config = dict(
    n_layer=19,
    d_model=512,
    n_head=6,
    n_kv_head=3,
    head_dim=64,
    d_mlp=2048,
    vocab_size=39740,
    activation='swiglu',
    norm='rmsnorm',
    norm_place='pre',
    norm_eps=1e-06,
    positions='rope',
    rope_base=10000.0,
    rope_fraction=1.0,
    qk_norm=True,
    attn_scale=0.125,
    bias='none',
    tie_embeddings=False,
    parallel_block=False,
    init='normal',
    init_std_qkv=0.0225,
    init_std_o=0.0,
    init_std_up=0.0225,
    init_std_down=0.0,
    optimizer='muon',
    lr=0.0166,
    lr_mult_o=1.27,
    beta1=0.95,
    lr_head=0.00633,
    warmup_steps=0,
    schedule='cos',
    final_lr_fraction=0.1,
    batch_tokens=262144,
    seq_len=512,
    doc_mask=True,
    train_tokens=1133000000,
    steps=4323,
    dataset='wikipedia_en',
)
MLP neurons of a small language model. Each row is named by its layer, matrix (gate and up: input weights; down: output weights) and neuron, and shows model dimensions 128-223. Each number is 128 + 32 x the weight over its row's rms, rounded and kept within 0 to 255. Numbers have three digits each. A neuron's up and down rows have the sign that makes its largest values positive.
After each neuron's rows, "fires in" lists the words (lower case) most often at its 100 highest values on Wikipedia text that the model never trained on.

L8.gate511:136159232138115121147132164126140124162090125128100149180133133079149170119186124125083133120107177181110145128148113122117209107081075146086130138085125156124139111089202158158111143152067122139096111057146134158143104155088139188138108127083119087144065179067112137150118112129140122189
L8.up511:093111068109101076132129164084125117092126087136121127095163175104081090107106136094110115106110169079128101128131155126086176169118023155118092148128133129127146086197146168152058146067094159153090115121160126148135115184182107117130071145117153159121133140061088149153145143141144147133
L8.down511:129072170139113105103118109078138102174045171125106115159142124163119159121104163101036109116147167192086155135155112165123126169128116157061132134056116165112105080127124145112129073156057140136128035168164077193160155192119144209151144127127113094099059150166127049136161120181140115120
fires in: "the"

L8.gate875:115147114128096162140091125139102134172075102124118115145135118193131167093135106108092127128166118121117117141169080115127090125094107141099128111133143116139104147079153149179112132154054077077081177155129134165094187107098083100070153109172101123160101121039115150137145112068141103148
L8.up875:106143093103138104151143155086099109127103116134112099150105061134118120167119153074144159125116164174069092063111126125157161121108064094092135157163115148171148118063174135108107082166107085062115102123090114140176097144119096123107094128137095125154128107090163139154131136138109070126
L8.down875:109120130129139068089126158111092116117079108107170134105113156129114147116155154128123169196144133151108110180144145122124158170165184123090112139100136196121133155111149122114090108178091129150152119130092152118122179092099130147122074160170091060159204126122123119071154116084118147193
fires in: "the", "a", "an", "to", "s"

L8.gate731:137080180135102107156132123113133111144118153090106109129111156161155108149132117065132048091141102106145145105129183148094183120165063113121118169137077168136099127115136140178113084132110171106174150199160172130114085202172135140180172139164086080156149116127108115143087123131072097141
L8.up731:077110095135172112134176119135060118109096118154133137025170170117088206127176113157163087098182166091159145107138108127130203127190165105187133076109192095100175094161097166105096167134133140105112155118113159132134139172125157156112173160152121068119125101178125124165076073103118112157
L8.down731:129172125158153117134108148127110127155157120040130125114147118100160117099122127093131122141128164105149103113225147116114123125176101104134111141096186094095176156174132130186093112146096121155126119131147110143127098147136148054132207122156116107125162191152171085141102056095078110109
fires in: "the", "a", "an"

L16.gate488:090202081144148135075122111141112097173123111107120073108117181095153129111077070122164113114148140117135168108129060143116107119157144137200124155097138124165114094124144059077098111140091100189109125079123140087146157096123124097157119133062127104135096157127134153139162145113093103077
L16.up488:124156068087138175144047078133103126136125063100179169039129107118110069126111068184068116157077096105140135158123144130086176104118128156122101122145153102190181139092107120134117135130154181137179130072124125146088139131134040084166150071103159077099127159132134089072143172108107127180
L16.down488:117104112107071147112126112178156106133057142120184070161173112131092116178138127111113131115120119135156159099156084106116119111133168092150158194118120131146109106134084098113102168135105105155191085148156118085131086110111167109140122149136162131189100123168139089129097167109106126113
fires in: "a"

L16.gate1671:132186117112176123128122138102091123160097116122112116123125141114163167069207124139124078100169132101100132118120116148090113155190118095166172092117134156114050164110135122109107110155088137091093147117085165157124129170170119065171108140145170126108080126117147117109148123157120151094
L16.up1671:120129105120128106172174142171096187051124168137158082091122141130171154118128111131174128146097074118127141073064114148116144106115110153178100119104165119160195128089114126088153134222137147102101112082144110129115121151132142122083153138148155062187105120104179190187124175132083169091
L16.down1671:086131209127092156104136113090145155127172161101088116166095171085109087126111125144111120144105158111209089093089160111121137057153137105116112142187089125155122145147131104107113110154110124094098138061131077143105118129129156045088052083143105056132172054026135124181096158134145124145
fires in: "a", "the", "an", "same"

L8.gate914:200084155077090105103114123140107118110185179092092157117126124157148173136218110209101083175146114109112130159121129122219128109122062078159149124157054128123186137061129080116153101198132084106125146077128143088107110122169133149165143127070184081153121124124127190129183093078125125132
L8.up914:140157135069212136119097150164152113174082193066154162087161103148139193168141112116163085149219146145127135168120098095176077070127105146128075146135137062162123132103105109097110145150113139117145131146175127130115102125187097140146128150123126047135120129103075136158108105113128148127
L8.down914:151142116094120110115095178130126092077146158081053103105138145147083151101084110170140169173124124134126170136107160146097147167101121124135149151091149110144124106126140129124115154134135121135102117101092115114170143071137182150137099107115194000146152086120134121141174129101109158083
fires in: "the", "with", "those", "to", "by"

L8.gate439:081133096139067108151131218158188104045113136133097130175144132129101170166155091177113097066093158123118141119117108179180137104204103136142113133166114115055127077102107109202089158096154110064162110101063138111091110169107151135140076148120125099134161113102080072116124105103109135135
L8.up439:043159125170139137096102144113253089100102135105168151184135105153164142120147173124093133111110141108146117109127119108103105099136118153128157101055207131093111168150142045155126178121152153108155105158101138072110129123172125150073079122159138087137089116144136095126113102153167109122
L8.down439:137110090126199134091149119109122090123142174124149128124148095152165053080161169169159166156123134149078055147090114141110138086154131143127147150046223129117101179150141164127106127121114168131176132095155136149060074132166124116146150101155098018164166144098139156132061106129091126153
fires in: "the", "by", "with", "before"

L8.gate2014:105158167182135118105109136078103094080174140114182147094119141139100098184151157171103105121136125161147146152049134119138151123199090098164211088169198122103090097112094097096144086160139062182160143143130110130095185120121164058133149125150135097136123126115099109179148130153104130109
L8.up2014:117149103172126120110090125059133103065223121121088138146124087153142177182104139088107101146114074192149122150147114149105164138174145135147120162137154084060045084166144138122095129149077151079144075097133208145072193052117104078103151149170102083159114100133109141082090071068163129160
L8.down2014:000131148159090089150103152170167111111214152085150125111100148194122194140149099159134132133077185153105135130092098103150092085202152099140122161111083134166130126183133103135123136121131115164187126110149112180116166151193084147131186123157167000112130174103138116134078091173088099102
fires in: "of", "to", "by"

L8.gate1446:138167195094118121156122110081059110075119107129126187116123122140157131129142177139103140124168158137151105128169117157140127098140124154114115161039136163115098119141190122151180149109100136134066109132180184151098102169125172083168151128226143078157127138091071104104102147180123162114
L8.up1446:169079206132142078121100127057129090156139141143088152098074216156097085186102147165113174111118095155152142091145158222094137167163108099046096142136126146080141159095180072153161137170118145142113073130094167157136089151168156079119143198181112060128114134125118159174129113118132134069
L8.down1446:133107102139130086177190170194147119136145111074099114130164080132116102115111137110104090123115146074116159165070127092109113099150114135105160156093123142107120079148056168057063068152117122121153109119185123148109169135101124205119171166107113011163170196112107115125094113143134154066
fires in: "the", "a", "an"

L8.gate1911:105083140153145036144146085089136096065128071126104128128109133105105073179164114078171142104146129161142123127149100136150134074133147121185096159123135149110170121125147139118137126180154160087112112075145134134104126211116117131119095134091133090097137125142159070144120111116078128121
L8.up1911:109072135165096128140083170140187188150156019198081129075133095152150106161152063142107104108080122138156056108103155162187180157096112086059143109096180135140111186145108185150142176168131114056139146102135138139073159122078103112168166100122096101117182203157165153085138106132140103190
L8.down1911:122078144164174090113119102165187162088149164084098151178091142077181156090162113098160087128107119118120193174152123100100173161118129171145125137126134057115095147129086115170108115137126117115050073160108108119193205145155098199133133172141108134142141168150160137048114143167157098173
fires in: "this", "it", "the", "she"

L8.gate637:131098138135075124128145139150119139194151129081049181114129153098112118102108103084102156131134184090149108100161127108139090110153152164155151146090086159092052153173089100172088055135136057191156087113136069144176163066125177093177187096155111177128120121118150160172156103113188152172
L8.up637:141148133139083097111059141133150093106132107169119141153181103170217097101142150097116171065090137127123104151121149048119101135159059079136156189099137130085127121170167075079117156200142138113147124122183103114149193119115118106124169133133143162127145133142090163098137124158129148120
L8.down637:192148132150117148139082138165104128049154191167136075112148087169127100063083165134108167144149121172142144162130151092165179092129122112132109163097168141125118190210123124131075212158096122114121134132109087132081151125157151137140099117101146134115175156175141163163142079152160167153
fires in: "a", "be", "for", "would", "that", "the"

L16.gate1948:157105160088162107118126068065145161166128113083167158132118112145147173210111130110147098170122121123160057108082120116105119144143134172131121163077114144087107098174186148198102117153180229141143161168075119143165113112169114122108142131118151048132152120144121123134122144104126119184
L16.up1948:120085096158095089086098124087139099077171110118133132128140111159145104120172143100147105127148197121130199113148151128179091096114115124136132168100063111105122106142142081140153178140140139176093092087123177125127136101168129104172135158127081059081120061194113144105073188121145096155
L16.down1948:114120161113137084126130140165112131093135143158107105124157146082108153144057138132046079167050075148122100091132079137149140108180129096089157116129129119124111131099056094118058137117070119125115075130160126146148147132115141138163152121177111001149109114152112058118108194127143111128
fires in: "for", "with", "in", "to"

L8.gate839:172150126133093067132204108120131090189156180151153160095081125110156151131180171157156097176113160095120154139150106152183115103123124150128181136099071070144191164171072125183123142172143148108158089119151099155120089144165109137162161175122139077128120174062116115091107136143106125096
L8.up839:176131135148120088157136102078108105124147124161144180132133118108126166151067158138074118143121133106110085147129127166156113115131156101163152119098136100124104148166135166146118130169129130119070087177153114128170119183130141120090180113204121113124116151089203067117073122149141125097
L8.down839:098141102167168135176158150132121129133114194123149187205147111134106158118148099146115080118088120124139128166101102132166119140096136146051122106073104124111146091132116118188119123143189133127154128075154115136175137134143111078094121120121155000100068085071143119078120130076075121169
fires in: "with", "the", "for", "to"

L16.gate1318:105162168116106100158099168172150085132069128116183093154131111165156167113169168144117147060150138091146039136171142110128091095155115123166037118090096130094137145107130100146155153155130119122085108102083123148142102083117116057154083124092154115111138148066081114139082141141114187123
L16.up1318:112117187115152161132050160113165080131126130102184137137121091138086165072175118131143122122121138096160121172113104123108127116151150086124140133081096172100136140132140093140150176165143061096054086123059104078211154123054159117170108150079165195103145151094084121169164144099086161146
L16.down1318:154116147123164156132117082117066147132108114060157143104157143184171161099111159088157122135125120146148054187138155119127133125158090181170101143092103155148130120094150082151100147151129125120129091156114086106129132142120081105188137147151188051151099138114060145145147181139096112120
fires in: "the", "its", "and"

L8.gate1000:171128092141128079187129158154151138149136114129172113200075136154070103110189120127084094113122153120180134144148107095159090121140078116080120151065127111107130127089159140166140107189139081177091159177086129105094089145109127146125138142172130103108148157085156102108153127123085104151
L8.up1000:141082157142123130093071143166152153102130130151152101187127121133148106088121101090101110122113151104113107152096033090149087173169128071135156122126140182058138125112148128117195106125157079069118139153154149063138131149081132190132133109161164176114156077089103084109124104142116107142
L8.down1000:126109080123189136182114112149153145137166106142140083121087132117089121044184103121130168177149193133168124090125099114122077104148090096129104180128116162106100092096117171143148093175112127140149139071094161134149170132127136235162161158095154026087161137161118099128095088110084081096
fires in: "after", "by", "without", "of", "before"

L16.gate395:074181108160098133133080151152148100108127153140061046142096135106115155121103083184157104153113130174058127180133097109106146165133120171077125144092055108152175145117150181100162135123210210137164109145161167174128082186065158127050217170164137129097167106116114079161103120103128132123
L16.up395:094183136161133136182069106146125042095153136084111125129130075116115106123173092077127141080081078055115143067136086145114129095126133122146098162164162130179152208103181159115128154158131105101115104136209144146165124099194142118118099138147154037110149131087101137111117040145113140161
L16.down395:117147146097149156105122133164062144152111108147115105107124145147061193185092153119094151133151110145158133104116120161114127132191149122198168139126131063175122146139156103174113131128059096124170092160123168190120088143126179161085126133128135000123136183127162175141084188136133117065
fires in: "the", "2000"

L8.gate1560:119039164068129112183132117098104078139114142118103138171075094129121171146159127101107167064097122136126150183159138129131167059178112133120127117100134173088160215161108110139109139124131103103114158149136141143084127105087159121120117156106104022124116104113134070185124116114134093090
L8.up1560:087151154089138101068139098140138129102110109120135137133163163088120118081175074128127130127197089133053173137172144112112229117157151125098153101096103119129139158180137142133158124160113113100163133152149104149096147162119169141138107175164134078122162144116138035158157092132121090201
L8.down1560:090094118105096081145145119123116128082146188120127097096113146065131068161126140116124170083087182079111109105104137158163147082152104101098149179131157195105129145137137121145122074125096143154107062120157129136151192096061146049137134160109131008185043167124128111123106070113089165171
fires in: "the"

L8.gate287:111061145095165145159072143108132151128120133159100135088143140139129153153135142139122119142149125126146118136109206171105106098182110113079083136140130071103134117077100115177073135182129099121145132119109143141145118191121125163095167184106185072158118105107064114159074089130108140158
L8.up287:131099112146145093149108157107122161107101108091165150135164140125148156125106101178137114152090127127193150165059148153131170118146122136151131124118097120159109199191099160088154140165110049072138106123107158147159139138162169202099147118146078118153165091145101143126112110182162130144
L8.down287:133129129078129106177145072083137154165093162104101143127102103146117167159124121125083188102131159131110077116146155186069113119253089138069118109077114096154114102112143095155199099113088162150136189169138144139145114165173155090120159160123186057102115114114115102115072142131110115131
fires in: "the", "each", "a"

L8.gate369:155159080132169160172087115070122132134068138083137085092108107077061131117177088154066147174169122120168131054099053140116124109130096120160145193126105174187082097111117132183148058129114114106102132126125075073153087147109134154177145106177126142093057134103135130132120117085082139158
L8.up369:127078138093117071106139143160180138096133145075073176078119131102102155100186123120154147214098138075077104201147160164082134179126185138125140168188140086161119119109113128110155169089137134155163117149136111120154193128152073189151112078120109115141128129139098147093115119113117119114
L8.down369:136105101129119170092142208118109108096129099104116108090114122125119070082115098128126125125044155130161143088157151142144142174138156122047185176174106076133106066074125095094132085117099126085117079132172158116127161151085136101151143141122131165135133111171161140144159136138107200076
fires in: "one", "other", "each", "stainless", "lone", "keyboard"

L8.gate1072:172141126134121157115129096133101120093188085132120147134183130097092185175151120140170134145200139134090162125173173152135121131151100181153120077134144035120097098126141151102132065144112101143124098130096159125150159111189128045126143142088082094159103144060175117147134112117077154186
L8.up1072:100156135182117169160123133111101104105119088169181122147145164172118110134175154163178134048127192169227161095114132109111165082136128094142120151203167126117165094062118130050119195111094145088165107104161172163111158169093116119124125148186111148139128103117057166130201141119105101082
L8.down1072:105119110146131132165129125125115144126053102118150103174127176183111168112102124082080150106144114199117138127106103148119158102136134124139048140099137109138147132154122172098106117085146125163053136108126171124088148089098134122088130147119121079088111016113153119181135150150122144129
fires in: "s", "the", "a"

L8.gate767:118113090115099157099141168098187168164179122117059134110129137141117124103154103109160102104163102148165108165156094116177105114172156099131111152180132100064167132103121101091087085138148156127135145134107106089099121081070110094115211195097137114101192127140158188127105192137137166159
L8.up767:124119085142099063146110158174133192115092073142126115131069066133157143118153166144115105134143143132132161088179139111159135072157112112060097075153096095130208134126147115132106137150207142145194131168103165140073180151117169116177163175137115087132146128135134075182120157135094134081
L8.down767:171150122128109142074153096076123083192153118132133106206079210156157120118163137050018084136151156165119108165196075029175136116166086161148141160096161127116122147135141122120105138130220135144088136177096128129057154112143150168154108098170112115138167135128072114108127162144150158116
fires in: "as", "a", "of", "too", "it"

L16.gate1166:103138079150083065110141151132125133101202157119102148118159117131192138165134102162138119105057121190079098124111145098167152122169139082135136126135135146188137094107149117107133178124157144112157139085135094140129185115166146185104136082046133160182113118071145143125124131129190123080
L16.up1166:092164191126118115120122192125135133065192118099151126143117147157133117118113173150182108174076080083134097184130121088093102146078107181084145080122169115141138156169101130099119145135103186130113163106184163194162156128158094137196122085180170103170143037115088142113112108173129033131
L16.down1166:148114089076098139088105113109096095212133080153107099132179143131114110205105150144097168142126115107164131147107091163119131136186103121096145216127141089166086125153175141186127117112083158162116114133107175115092124142184129173141058096139102085140083068147084071159116164131109154194
fires in: "was", "were", "been", "is", "are", "became"

L8.gate1846:098115132138132099141093154098130118186124075178171150109122133131112122150085118136131111140171115166099081098130110168070073073083101122107086154193085084115150152091185145108125102136149100131096112087089118142099150130196107112125098088169165046094141126154104085084101143177129087109
L8.up1846:129128172099127138124202174083126111120172120054146107153099121175097161110135170106108114162137097090117072127130137133118108158150185104219159122153144201189152095188107159169136179154110160103112102147164134134169086147117118125123147148146073119093171158173114151143114130134082077132
L8.down1846:127090097114111088135162134201067167091102148138105096105093129072175117150101121097117165166147127135161098165116112088100119148086080128106087113116138160114145122137147170219124088093118090175128148119085121120132150111156108127139153168200147016151166201130111095072006174073179140197
fires in: "of", "in", "for", "100m"

L8.gate11:143100154187155156158111181096170121129113100147115129139140131144116061144147097104152094143138167136119081094143139154195140114161155145152209076216087171167106160127114111141169129130156144197205152118078150116104202104100065069100162145109142101124117096087103067148131170082146093139
L8.up11:155152134141119139093118146147198088120097128070101103169157114076159155174150146129102095138117178084151112107131101096158121092119148105124128122121164101091131158155173130149158142126143185134132153123058118199119126162189195136122153201111070112144129093096130108132163128176111108106
L8.down11:127134144185113100119083096112115130160111127118170056116143104076127196162170188063101133171118105107100120177153183138139163087177142151100124167141148223145098128160175133095152086088178108132087118147205111154108117115183114109107190097161094134109132092150140087102107123108161147080
fires in: "as", "a", "an"

L8.gate1901:108198164167168123085130204140143192150196135151134176138104158141066099112101126104134117069107155108087132125089105169124091153196149131149132136116106169125132159118135170104127174094120174139097160168151110125171163147092171178106111176128201182156129133148080140141148143178166151110
L8.up1901:154182087111095116139130158127093179129155123202141118097117108107094044147149138189100117130081160106086124122149116151176157099140126115140146108155111154149129090104116158111142157096146184114165090116108156121098124132209156112139109169136210163181099114124120150147188129186123130106
L8.down1901:091128180149181188086137141161085119095190184095075123120117114132126138109132091135144138118098115098117177129112165122181111080099189119151142110141084149130088096139066184079147124131111157111212109150122166127114204162088170255065208148122169232171143113171141130105125148148141103138
fires in: "to", "and"

L16.gate446:116089153123123102115088124145104105148145052150154123142177145104137179127119214202108155051186172138112133130174084112088113137114118114144110123068159078166120129132147118172076133157151106105120144125131101188131098121125139108136193154126142029132121086130158099154120107091104144088
L16.up446:032141133110094134175130015091142080130175090156137128187178135126151135167104178144175147088170121121092136100166129136081119139240153133112080104124157135133102126102115155133075117149120101075131134064108167085137074143191088119090173151062064062122066119102129127146143113115086162156
L16.down446:166101065150128138094101130129135086146133189130084087117122120107128107123064129104173144102093099149146115065103151124108114078195143132150143127126103150117129101151197125114083102163069194120112161135128110123098124123120138112076060102083131091100082076095147149159157091166152089208
fires in: "the", "s", "his", "its"

L16.gate1712:083173098103041129126113129124110153172216173096073187114096106188159152148130152093091079161084080150131146177107115145182122123108194146108163101119084129164131115127113120160104185116161117112221109087143118155073183094180150118127168144145139087181117090152156135169109115141118124092
L16.up1712:119127147143163158140149105100096102089129110087132152132067082145144113147100198183173148155120130112081117180167114162159133151131139089126155083142072124140120067089123178158136109142092126079146180137109168132102155152100151111149118130150129069171139156176118152107161123160146153173
L16.down1712:101125141114119072131049149136172082110195185117113124126115139177066138157103170100127122121064128093146116126122090130114107172155173087120168136160093139153133129134085143184147083095129130103188099185123147139144135172117137161147155135112120158119190148088163172112168152186130139138
fires in: "to"

L8.gate1342:149137208105097123103079133103099113138122128122121180154185148086092153149088163115117106170163139103120146159151139205118176122106113113167155112060044102115192132115126158120128134136095128131092110134144150097161113122166103142161180101081129105121196114030118084073106118151062108137
L8.up1342:147161139157159106114088143163136131126136136158124101096170072150088168072080161215126119146086115148113110163109136123144138127109111108109092156112092158076126143125152168203115111107149089195080124163210145126116123174083190047137155135110131066068045112140132101162098152123164166159
L8.down1342:154113176086129104116106120120116112111136105140134157131174095155120110167161157151113138111135153172103100146159113155152167134151147176142089098098103161099132108129121125177107067139118112172178098145147131076115161103111133098135144167137153071098118098108120128095141086105175158088
fires in: "the", "political", "strategy"

L16.gate869:143134153144100085132132118116161090121166140120110172161141101147133187132070110094126072100107139151166139101193117149135144147109075143189130135124115138089183144102115186122115162127101130156127125114088205176127124097079151145112118130062146079140106151114158173145148123055074147113
L16.up869:143129103124148131119053092085080081099117137190176146090122078111127199162127119183146115124096129139190135135184080145112150144085110139141137175062118147138119169128088173106156089163148103110089142137132147103091124126088116123121185145100143091116150137114131171112156193172139122164
L16.down869:130138154137136121138155148097094129123090101198180131133120141121130145136101158178134072172116119201150142095119098136179141129149089111127091101087101092116098113149093125095113114160160113133122132078140132176079149112147094045125160169145169132058127134192122170087149100113123131135
fires in: "the"

L8.gate1283:095157117129101141134077067088158085132097147121105054105104142110180086118191152125127129117107083131193083142084112132069112135148175143115138136119137142171114164153093094117110101142116088142123088123168112156113119148063146126090072105126074068161192120105094085131145146175149106091
L8.up1283:125160125186083130160103112103110076096078131152127083126119130091181101165183130169159134099126120112165151136105151125113158178179062119116105128149120148103167147090096168119078143164148099089128112115136106153154114132097138146073119109131077048114122141092181099127170130175128112128
L8.down1283:094154142155086101078150134099167120147091082137112098075096149077152131106116154152073182175091105156156110165111137091109054133158159087169122139154106169158125113121135176179059142132140141105142110110125155097165144105130140082164104089138110012124127106092157096124200125117134082128
fires in: "the", "royal", "house"

L8.gate1522:084167083176078129165096160102166196107109097121035133125128135126139063086100122114122134102122140093113176154176157112099166135113143106086112163133070136137127139138140099131118098152161166098131102096077143144100115146096128099071134055135081077115095168107135102159120097082106140183
L8.up1522:126114097127120107113128111191146209130096092100084137092127065116090153139133081156166128150100163130129133140124145201120138091127072115136138108176117172170170104124197124120115137102181158137120122067109152100077104070186115052123165082124105103137164093136158076148141115072135129157
L8.down1522:140136152124148115120136111085147149147134111125095186122183143180069152160182127132154111157146145117119149120193149114171190131196111097142075114141125123164160114140102141151085097157175150111144151145129109087135157095164122178099234152102121001094172106066090089189112143142177123124
fires in: "the", "of"

L8.gate721:128160190139145146199153157154094150125121103077108155161107125123146118124120097168107138175179132094148121155188064166108148126115096151150147171146096110162146176185158176140083136139130128116116159081166142085107121188097147128148160110166118082134091152125115155114203128106134123128
L8.up721:135141078121117155186122158138139092108109065124104132200097072134133134143077136166153087154121141040195088155112166119139143139161144097129156075149119146135124131134092096139099118102124135134151110070193150136163175149091082095133195139177113126111087164148131187140049148049111113157
L8.down721:108163123080134131121109072165114138167097088113175099068168168131117161083146097169069175099117191157095115074065102119163107124244126101123086199122129118138076056168135119105146027137055159097159131135128163130148203161138086129149132118127105013120104143115109133149117102112099108127
fires in: "a", "an"

L16.gate1067:091152088173051129124092157176211080111176102062169131121149121166041172125105149107138102163139110171138153105150120127154072118113127124161141101144105091084133156108144135118108124113099114135141167107126152126161155129105147212125144144121109111086154186101127080118139089139120076119
L16.up1067:091093088136116129087137090156178112105127157156231088158164163174126142151172158116096107139118143162180142184147086092144142144098150118158099157170102047114107149175105165118137122145175144186209114174159142139106119148131134126151143084161143116119112187130103142121158148155141062138
L16.down1067:142155103086155116120115130170078067147120160068131109157123164174174177149093116155132102115119092123120134127139100152064180100106130162146141136106194169146109190113111140154091191124129172070100133136088124177118157112083136191103050149057153070119143186076142108143180125118138159092
fires in: "to", "and", "had", "been", "be", "of"

L8.gate221:144123108131120055159103162096135141125241078096107124106106090150114132139128153113211136132114092188108156138174167094118156126069159112118135128101067132146164155119123027113116186148155133097136184118063112175111160122122110139146134114177116062186147146198140100124078115219110101098
L8.up221:174136104190155084103121131130100130092183122094144151126157085179135086155138127106185175150095192131140182114129137142126109144043160158119102133146082131125087086141106126135186131127180139139147142154129124098152124143112127205171137097153186100120165127223075179097095158145151094117
L8.down221:110112149145190074162120116139176126122065086104117136090120117172186097087131108151118134139097146132073113112100102131093161130153139136165121177078129135135143136101122149140101093148077135122150112129169098161146108187166118102149200123130077000154128183117158068113088051144098104124
fires in: "for", "in", "of", "from"

L16.gate693:076166056170184157191119133122195100113143140153136183110141101118064126107095157126159139115194167175112110117093088078077125165108116138163144140138126066141139099167074116097111142186148088206156144139131141081091128128143094125136139124103168102152100127072121121122154083142117151146
L16.up693:136133110065094123101103161119131121125130112084105154161131100159125131115132106141162094107118084105116171208141086142166134132054095118152120150138163170122077078139170076119194145166151130170104156124138124111095159184168191167058115131096101158134071130112077139076078171103130134150
L16.down693:167131150130182148119158128149176159138095140120112127137100143117136133116103123082100135136130159100141109126145110071142144083137108117188213099150200136068061159140099131131092071142095125101108106109172094120132115087133130218111214092090118116128132106106155153079160086200106113093
fires in: "was", "is", "also", "been"

L8.gate1800:132127115149102150131117199125154167160129104089102110113100180168142154075176128143197082103085187131105098147172145136071108116118144113158112097119142086182154171112084123070178149149212144155122163087099128135102126132176193208089178128105150199167156100117130106133186140100128124105
L8.up1800:103161126115097192087131121122194176167054067155126123067151199126117161161108069147177099153137162118136159154139109098124115135111165148167149100152155137147152143215119146097140158150147178167184109136137143134080115144095146162117146162095155127200147149094088160138088173122170181196
L8.down1800:166133099140114211105156112137144179168196150137132078159112087140138116093126102091106155138106142107086124136167111088194109095117135169095126071111181121097125123085102127074128147153084074093094155115121151138138188132139188255075173123094104120089178085136143059133158121170143134133
fires in: "is", "was", "or", "more"

L8.gate1009:095099154146155107116113162091101188174135103102086132124119100153097140110066131143107138189125175135140103110146150124164170116176101120154129137131135135121180122080159144151101134114104070079136151129150177113108096114104170114115155126087070130124138190098132143147104111133109105103
L8.up1009:141087123087134182149097085153162144129158073179108184095111108125175138189105152121126155089157173129118117172143066144152135102151184136171137169136124144058123151139098122141098120085110155143101144138112138137170164122151101113157119090145133083113061149139122050109174123129135091124
L8.down1009:136138116091133142128150124117101121105129126097119105104125150216125115125093051137122105161170102102161087155138120189119144113146116130096143135172131131137079145174078105112075073149144131138121105119060145105102153083118117114057199089144120145148115178108160133087085209115127136101
fires in: "the", "of", "by", "operation"

L8.gate671:104090182109133123147115108110111172091143158184154145128079151155105182142119153109113176140143148145086127086178063101116056131166169104130118075143157152139103063123118123120145092122116087058182122199140145143123123060113195139104096164070169086090155137164115176107101072114100135147
L8.up671:111106100181128129098092130085170130090169117116146105150103255155133100171138152145155079105132118179169166123142134141110120117130117101140088091123164082132098154096105118125074156173128160081142122129107068142117101114096156097118140166106155160073114140092147151169074082070153127111
L8.down671:136188093127164101169125103089185102140118151139121160147128111130121110111099136134136173123095135148125135145072204140117137116164132058161119103066084134137100172141147171129115076166098137118098154124138083132113098126125197060152116114113134073102103154063088136124116105096137155096
fires in: "the", "before", "after", "time", "what"

L16.gate1560:153144050157121046122067170147115106149152227098122154111142122160146126156141134089110143150147109201142121110102079140137133096172170126137127120155104168167147124140117078140095131103117083147093130106142155137133067089104092167088139134109153085118147164144098118168132132094092148108
L16.up1560:100176110157119105134149136114097139110154148120155117141114168166036116114112180102132164179065098123093114166122143103160106050190097169198066155118153175141143072132165168140171145112132203134225101071163111154060121063149106132128134145144185126156123112108125075131148137133123151129
L16.down1560:086108155121129106134047141139161124070198136095132101110094071093157193202126131134161106120073148083117096087120113089141119132147118109092135124174106188096076136179110111082109076116117126163192139104127196157145100195113161216155169111113100090183156136191103134057118095147130110203
fires in: "to", "in", "most", "as", "by", "and"

L8.gate1020:140134131064169136182094116161111160118095090110149120098123102088148149121164119114144133089122156110117120089097141112064158131137077019167126171154136097082147109056124158233082110105178133163136143119099142165132107174135145126162114192130159179136118143122117117172149135104134109177
L8.up1020:127111149103093126095122121131099109147135140130113083114122119155082156108101085113066119125154126159143169182123107078159146145180183095108255136103121084122133166104173135139140158115160090119125215168104108029180100099100130135117106144080099070081083138149151125121086119096131143085
L8.down1020:062104166124087085152118158174118120132092163114124193106110141170104122144117156116131078123148146135186094162102180118115148130151137139151096041111160136075114144124143164142113120134085098054171167143107169207129095117136118183134076140142127034140126085082151133094118127135153097131
fires in: "after", "for", "to", "when", "while", "from"